config.toml
n_layer = 17
d_model = 192
n_head = 6
n_kv_head = 6
head_dim = 64
d_mlp = 512
vocab_size = 8192
activation = "geglu"
norm = "rmsnorm"
norm_place = "peri"
norm_eps = 1e-05
positions = "rope"
rope_base = 1500.0
rope_fraction = 1.0
qk_norm = false
attn_scale = 0.125
bias = "none"
tie_embeddings = true
parallel_block = false
extras = ["capped logits"]
init = "normal"
init_std_qkv = 0.046
init_std_o = 0.00558
init_std_up = 0.046
init_std_down = 0.00483
init_mimetic = 0.7
optimizer = "muon_variant"
lr = 0.0028
lr_mult_qkv = 0.7
lr_mult_down = 2.0
beta1 = 0.95
lr_head = 0.0156
grad_clip = 1.0
warmup_steps = 200
schedule = "wsd"
decay_fraction = 0.446
decay_shape = "linear"
final_lr_fraction = 0.1
batch_tokens = 65536
seq_len = 512
doc_mask = true
train_tokens = 306400000
steps = 4676
dataset = "wikipedia_en"
MLP neurons of a small language model. Each row is named by its layer, matrix (down: output weights) and neuron, and shows model dimensions 48-175. Each number is 50 + 10 x the weight over its row's rms, rounded and kept within 0 to 99. A neuron's up and down rows have the sign that makes its largest values positive.
After each neuron's rows, "fires before" lists the tokens most often just after its 100 highest values on Wikipedia text that the model never trained on. A number after a token or word is its count.

L3.down106:52 38 37 75 42 72 66 60 43 36 50 54 51 48 46 36 55 71 49 48 47 57 38 56 37 54 48 44 60 46 33 36 41 40 57 45 58 55 55 59 50 57 44 64 62 48 51 64 57 50 37 52 43 68 57 71 67 55 55 40 34 54 79 42 34 49 54 53 40 46 60 69 50 64 47 63 43 54 61 51 57 61 56 51 47 54 56 33 43 51 59 54 39 51 44 46 22 55 52 59 55 46 59 45 56 40 42 48 57 38 34 39 43 60 41 37 36 51 46 44 31 47 40 47 39 37 48 48
fires before: "," 36, "." 16, " |" 16, ")" 6, "\n" 6

L13.down266:49 56 56 56 41 54 60 50 63 41 28 42 67 48 44 44 64 57 41 45 56 50 41 42 41 44 39 51 61 66 54 45 45 53 56 70 44 59 43 45 55 39 62 64 59 41 43 44 42 73 38 57 63 50 53 59 29 58 41 47 58 55 41 61 44 49 37 34 38 55 55 47 49 59 49 37 47 56 45 62 37 59 50 56 49 37 38 65 46 48 55 61 57 51 35 51 57 36 47 66 59 53 38 65 53 40 59 40 45 51 43 36 65 36 46 48 61 61 45 53 45 52 43 65 55 35 48 60
fires before: "," 48, "–" 15, " |" 5, " article" 4, ":" 4

L7.down79:43 61 27 69 59 70 38 41 55 67 44 49 79 50 58 49 48 51 37 45 39 48 60 51 53 58 47 50 61 58 53 53 58 50 45 53 53 62 30 41 50 54 47 44 53 51 55 33 56 49 71 71 71 34 39 48 48 46 59 54 51 38 34 42 45 34 64 25 47 68 45 58 60 62 65 45 39 74 56 40 45 37 40 48 50 59 45 40 45 52 60 63 47 52 49 42 54 45 63 45 39 64 42 70 53 59 61 45 51 57 56 68 43 40 48 54 43 48 49 46 44 67 42 22 52 51 40 48
fires before: "s" 74

L7.down32:52 60 58 39 43 63 60 47 51 41 64 59 45 38 45 50 38 52 55 68 51 47 51 46 55 50 46 58 54 46 57 58 53 44 55 48 39 43 39 58 60 47 47 36 39 46 57 53 59 44 39 66 62 46 20 62 49 40 47 62 46 68 52 62 58 41 43 53 45 59 63 49 51 39 43 42 45 54 31 68 42 70 52 49 31 39 46 59 38 56 74 45 58 45 65 53 36 69 40 47 65 50 50 38 42 41 49 44 36 62 26 40 47 37 65 47 46 54 54 55 41 37 56 55 51 49 61 49
fires before: " |" 52, ";" 9, "te" 7

L5.down243:53 30 52 53 51 34 50 50 53 60 51 47 56 51 34 46 42 47 47 44 44 40 55 51 33 39 49 53 54 63 38 40 48 61 57 46 47 49 35 79 45 60 38 61 61 52 44 51 64 37 47 67 53 53 33 61 71 51 64 59 58 36 55 65 44 41 55 49 69 61 49 37 52 58 41 34 46 54 64 71 59 56 69 39 48 55 37 64 40 56 53 58 56 57 63 38 34 32 71 55 44 52 59 54 45 34 52 68 58 59 43 42 42 52 51 33 40 49 54 50 31 64 47 43 47 62 56 43
fires before: "'" 30, " |" 19, "." 7, ")" 7, "\"" 5

L2.down97:33 60 49 59 60 62 51 50 42 55 55 56 32 50 39 31 61 42 36 49 45 52 48 49 35 54 51 58 59 64 56 43 59 48 52 53 50 56 50 52 67 40 45 43 48 57 69 45 40 56 35 43 64 53 32 56 45 54 62 55 44 55 74 56 50 47 68 63 57 61 39 68 47 42 41 54 51 55 54 37 70 60 61 47 51 70 46 38 46 35 58 66 49 51 52 45 33 47 48 43 55 71 59 54 42 22 29 50 51 51 43 46 44 59 67 50 50 47 52 51 36 47 29 41 63 47 43 51
fires before: "," 35, "." 22, "–" 5, " to" 4

L6.down428:23 43 33 51 45 47 53 43 37 53 50 57 42 49 35 82 51 63 48 45 43 40 59 44 49 50 44 42 54 49 45 47 63 56 56 53 31 50 53 67 46 45 53 46 49 49 44 34 68 44 44 63 37 40 40 58 54 58 66 56 50 56 36 47 68 46 66 49 53 61 45 62 63 46 46 23 52 48 35 63 51 53 59 50 41 54 51 30 45 35 50 52 45 48 55 52 54 48 53 53 64 37 50 53 46 31 53 57 18 63 59 51 33 48 21 52 36 44 51 49 47 39 50 64 59 43 64 64
fires before: " |" 27, "|" 21, "." 11, ":" 9, ";" 8

L5.down147:49 42 37 56 33 61 41 43 62 43 55 59 43 50 39 38 35 40 53 46 39 50 49 62 39 31 64 63 53 44 39 26 67 59 47 54 59 34 62 58 59 38 43 50 53 40 51 64 51 51 46 58 55 27 55 39 53 59 43 54 49 53 66 46 53 43 38 58 63 57 47 54 57 37 54 47 47 59 48 54 46 47 54 48 41 53 50 35 45 39 45 73 50 43 48 48 54 50 58 49 34 61 27 50 34 47 57 47 44 44 49 45 31 53 45 67 37 43 32 43 49 31 71 39 45 54 54 33
fires before: "s" 38, " a" 7, "\n\n" 5, "," 5

L4.down324:55 36 53 42 61 47 59 61 64 51 56 57 31 55 36 46 43 52 53 52 50 57 49 56 52 52 56 50 50 64 60 38 58 47 67 47 57 56 47 60 59 54 51 59 38 52 61 51 52 43 47 58 41 42 44 62 42 63 81 51 41 39 68 69 64 37 63 58 28 76 46 54 46 62 42 24 58 43 40 47 41 39 46 50 48 59 51 41 46 46 59 35 65 36 64 46 27 51 59 45 57 28 50 49 56 59 33 57 59 39 51 48 54 56 42 51 53 35 63 44 32 44 44 50 39 50 68 45
fires before: " |" 25, "," 17, "." 6, "g" 6, " –" 5, " March" 4

L2.down453:50 54 48 62 47 47 37 50 54 47 54 45 58 51 55 52 58 51 56 43 66 34 53 29 64 44 52 50 41 57 46 49 42 37 34 46 56 47 46 64 39 34 41 51 61 67 50 46 54 46 55 50 60 48 51 55 47 53 55 57 43 44 55 41 54 51 54 48 32 32 46 44 56 53 44 54 60 46 53 28 48 51 62 62 48 56 35 46 60 32 63 47 59 40 46 75 61 71 52 55 72 31 56 42 66 41 67 51 58 54 32 53 47 52 41 61 49 48 65 32 46 50 39 42 46 73 43 47
fires before: "," 21, "s" 16, "\n" 13, "\n " 6

L14.down350:62 58 63 49 26 55 34 45 62 49 33 38 44 56 38 54 58 57 55 63 47 57 52 49 57 46 44 30 55 48 70 31 46 59 45 62 48 37 63 64 44 35 24 39 44 54 52 62 65 62 52 54 55 46 53 36 46 41 38 51 47 39 48 40 68 45 61 47 49 52 80 59 39 45 39 35 49 35 60 52 37 64 59 46 46 52 33 49 52 58 60 53 48 59 41 39 44 61 56 59 47 26 55 39 32 51 50 51 44 58 64 53 44 58 45 58 40 66 46 34 54 44 41 43 53 47 28 48
fires before: "s" 86, "math" 5

L5.down322:54 47 55 53 57 63 48 55 51 50 63 41 54 52 46 43 27 58 55 48 65 46 43 47 76 58 52 56 43 41 57 58 54 68 67 55 57 38 36 51 64 38 64 61 51 51 39 37 53 59 47 64 55 59 42 53 51 63 65 64 61 40 42 56 30 36 45 32 43 52 47 36 54 61 38 44 36 45 56 43 40 47 40 49 36 50 42 54 50 58 50 54 62 62 55 34 56 51 53 62 51 51 60 53 31 61 65 65 46 67 64 49 57 58 54 56 49 70 43 60 41 36 36 45 45 63 32 46
fires before: "0" 15, "1" 10, "5" 8, "4" 7, "re" 7, "7" 6

L6.down24:55 40 55 40 47 54 55 48 55 53 51 61 65 55 67 33 49 32 25 43 61 34 72 48 52 46 60 41 70 31 30 54 60 51 46 54 48 61 39 43 54 57 62 32 45 46 51 40 54 36 61 48 53 32 36 58 48 77 55 60 53 37 68 45 67 53 55 54 31 45 41 46 46 48 42 63 31 46 59 68 43 63 42 67 55 34 38 36 44 41 54 48 41 63 49 57 39 59 62 52 53 58 63 61 42 34 47 53 56 58 53 50 52 52 53 64 60 48 37 50 38 34 44 44 60 44 45 58
fires before: " |" 48, " (" 8, "%" 5, "s" 4

L8.down92:54 60 59 63 51 70 78 45 44 47 54 50 61 50 48 48 48 61 51 46 44 42 58 53 58 55 38 57 50 49 52 50 67 46 42 46 52 45 41 64 54 52 55 42 71 47 56 36 48 78 53 51 63 58 52 47 42 35 21 54 58 37 49 50 53 53 53 42 51 57 52 53 54 47 52 62 29 49 62 53 69 54 38 47 43 52 54 41 47 55 63 75 68 57 45 36 52 51 44 41 47 46 22 59 49 58 58 49 62 52 45 52 51 51 63 45 66 51 43 58 44 57 48 40 50 36 42 47
fires before: " |" 49, "ing" 6, "s" 5

L5.down151:47 51 50 56 65 42 73 57 45 49 48 43 70 59 36 48 63 47 65 51 55 59 60 52 34 54 60 45 59 33 55 57 51 48 35 53 48 45 52 46 43 58 57 46 53 73 45 53 36 39 63 56 38 50 31 28 41 52 58 55 55 52 35 53 62 40 25 47 46 52 54 69 34 70 26 56 25 41 57 35 67 42 43 41 51 55 41 36 31 40 42 52 58 60 49 41 49 50 33 37 49 51 25 67 48 56 38 56 50 49 42 64 42 59 52 51 52 32 50 52 51 45 59 39 51 40 60 54
fires before: " |" 73, "\n" 9, "\n\n" 5

L14.down88:51 53 43 58 44 57 51 37 34 48 53 51 53 44 64 50 44 50 51 33 56 42 47 59 38 61 54 61 63 60 66 41 47 56 55 42 59 37 49 58 54 54 53 35 49 45 37 46 40 49 38 48 47 44 50 49 65 50 54 59 28 60 58 50 47 58 36 49 41 39 53 48 45 62 58 45 64 54 53 48 38 40 69 53 54 52 37 40 31 41 51 56 48 64 42 48 53 55 57 66 53 50 44 50 24 36 50 45 39 60 33 54 49 48 61 45 50 42 65 33 36 43 42 46 56 53 58 40
fires before: "," 46, " million" 22, "." 14

L7.down214:57 28 65 79 53 72 65 53 53 53 55 44 39 60 60 58 45 60 55 56 47 40 54 62 46 48 60 55 61 46 41 48 46 50 64 35 57 39 58 44 35 58 45 46 54 52 41 51 49 46 60 46 56 56 47 35 40 57 42 46 40 42 48 41 46 58 48 49 45 43 69 62 70 52 35 58 44 65 47 51 47 48 47 54 18 59 55 40 48 69 71 55 45 69 33 25 39 41 45 38 44 34 45 42 45 49 41 49 63 50 44 34 32 53 46 47 38 55 53 32 46 63 53 57 37 40 69 45
fires before: " |" 45, "s" 8, "\n" 6, "." 5, " 13" 4, "%" 4

L13.down267:47 29 43 53 50 55 68 58 49 43 40 35 53 55 57 38 39 53 59 60 40 41 53 76 62 53 53 43 52 45 47 58 52 54 52 46 74 52 60 59 65 45 60 51 54 47 41 37 38 38 46 45 57 41 47 47 27 57 49 51 57 55 39 63 73 75 42 52 56 52 59 38 41 54 52 38 48 26 54 55 56 54 38 51 67 39 66 54 55 50 54 54 67 66 37 39 36 55 51 44 60 49 44 52 62 58 47 54 64 42 47 48 35 64 47 54 57 64 34 49 58 37 58 54 59 51 54 60
fires before: " |" 20, "." 18, ":" 10, "ill" 6, ";" 5, " 4" 5

L13.down125:65 50 50 25 38 47 39 63 47 58 50 49 57 54 64 47 54 44 51 59 54 55 58 56 53 47 40 53 47 50 47 43 30 47 31 42 59 52 44 63 43 33 44 42 56 57 49 52 30 53 45 54 50 44 42 48 60 39 38 58 52 36 53 66 63 50 68 43 54 45 48 58 51 55 52 46 47 39 61 57 45 79 48 46 35 41 47 56 49 27 48 44 55 60 48 54 39 63 67 51 49 62 70 57 45 32 50 36 54 62 52 49 48 32 35 58 50 54 63 33 51 58 61 42 41 47 50 45
fires before: "s" 94, "d" 5

L10.down377:61 40 38 56 54 59 65 54 67 44 70 55 47 47 44 38 37 65 38 62 39 51 56 56 52 68 34 62 60 39 38 44 46 50 44 37 41 42 75 50 61 40 68 40 56 44 40 44 32 48 37 64 55 51 41 53 61 55 50 42 40 53 55 49 72 52 49 55 32 55 48 65 47 37 35 52 58 67 59 53 38 47 55 61 51 56 45 57 32 48 41 55 53 68 50 48 40 43 39 49 38 61 35 67 47 35 54 67 45 50 39 51 54 39 37 56 60 30 41 40 30 46 48 69 32 53 54 55
fires before: " to" 17, "." 16, " in" 12, "," 9, " by" 5

L6.down110:51 65 60 43 43 68 44 55 39 28 44 56 56 41 40 58 49 44 43 54 26 48 43 50 48 65 49 68 52 59 53 71 50 54 47 49 41 55 52 46 57 39 50 60 63 48 46 60 46 54 51 52 60 55 53 41 57 47 58 64 43 57 57 49 65 41 31 52 75 34 60 26 51 56 56 56 58 61 65 54 52 61 46 29 57 59 36 63 58 38 42 56 41 77 42 46 50 42 42 67 68 50 41 43 43 34 65 54 41 53 55 42 57 55 67 55 56 51 31 37 42 63 48 54 38 58 62 74
fires before: "." 48, " Wales" 9, " (" 4

L10.down357:60 39 46 52 66 75 58 50 47 51 48 45 43 59 38 44 48 64 48 46 48 41 61 38 51 38 50 51 66 56 48 38 46 60 51 57 49 47 36 55 51 41 48 51 45 47 35 74 72 41 67 47 54 56 55 32 37 50 53 43 51 34 47 45 69 37 61 47 53 57 45 51 56 46 61 34 66 36 30 50 65 52 55 51 47 45 40 47 41 49 57 71 42 75 43 51 44 44 47 51 62 60 51 47 61 18 38 31 47 61 36 45 37 46 51 73 41 50 36 40 47 44 46 50 58 43 42 52
fires before: " |" 22, "," 16, "." 11, ")" 10, "s" 9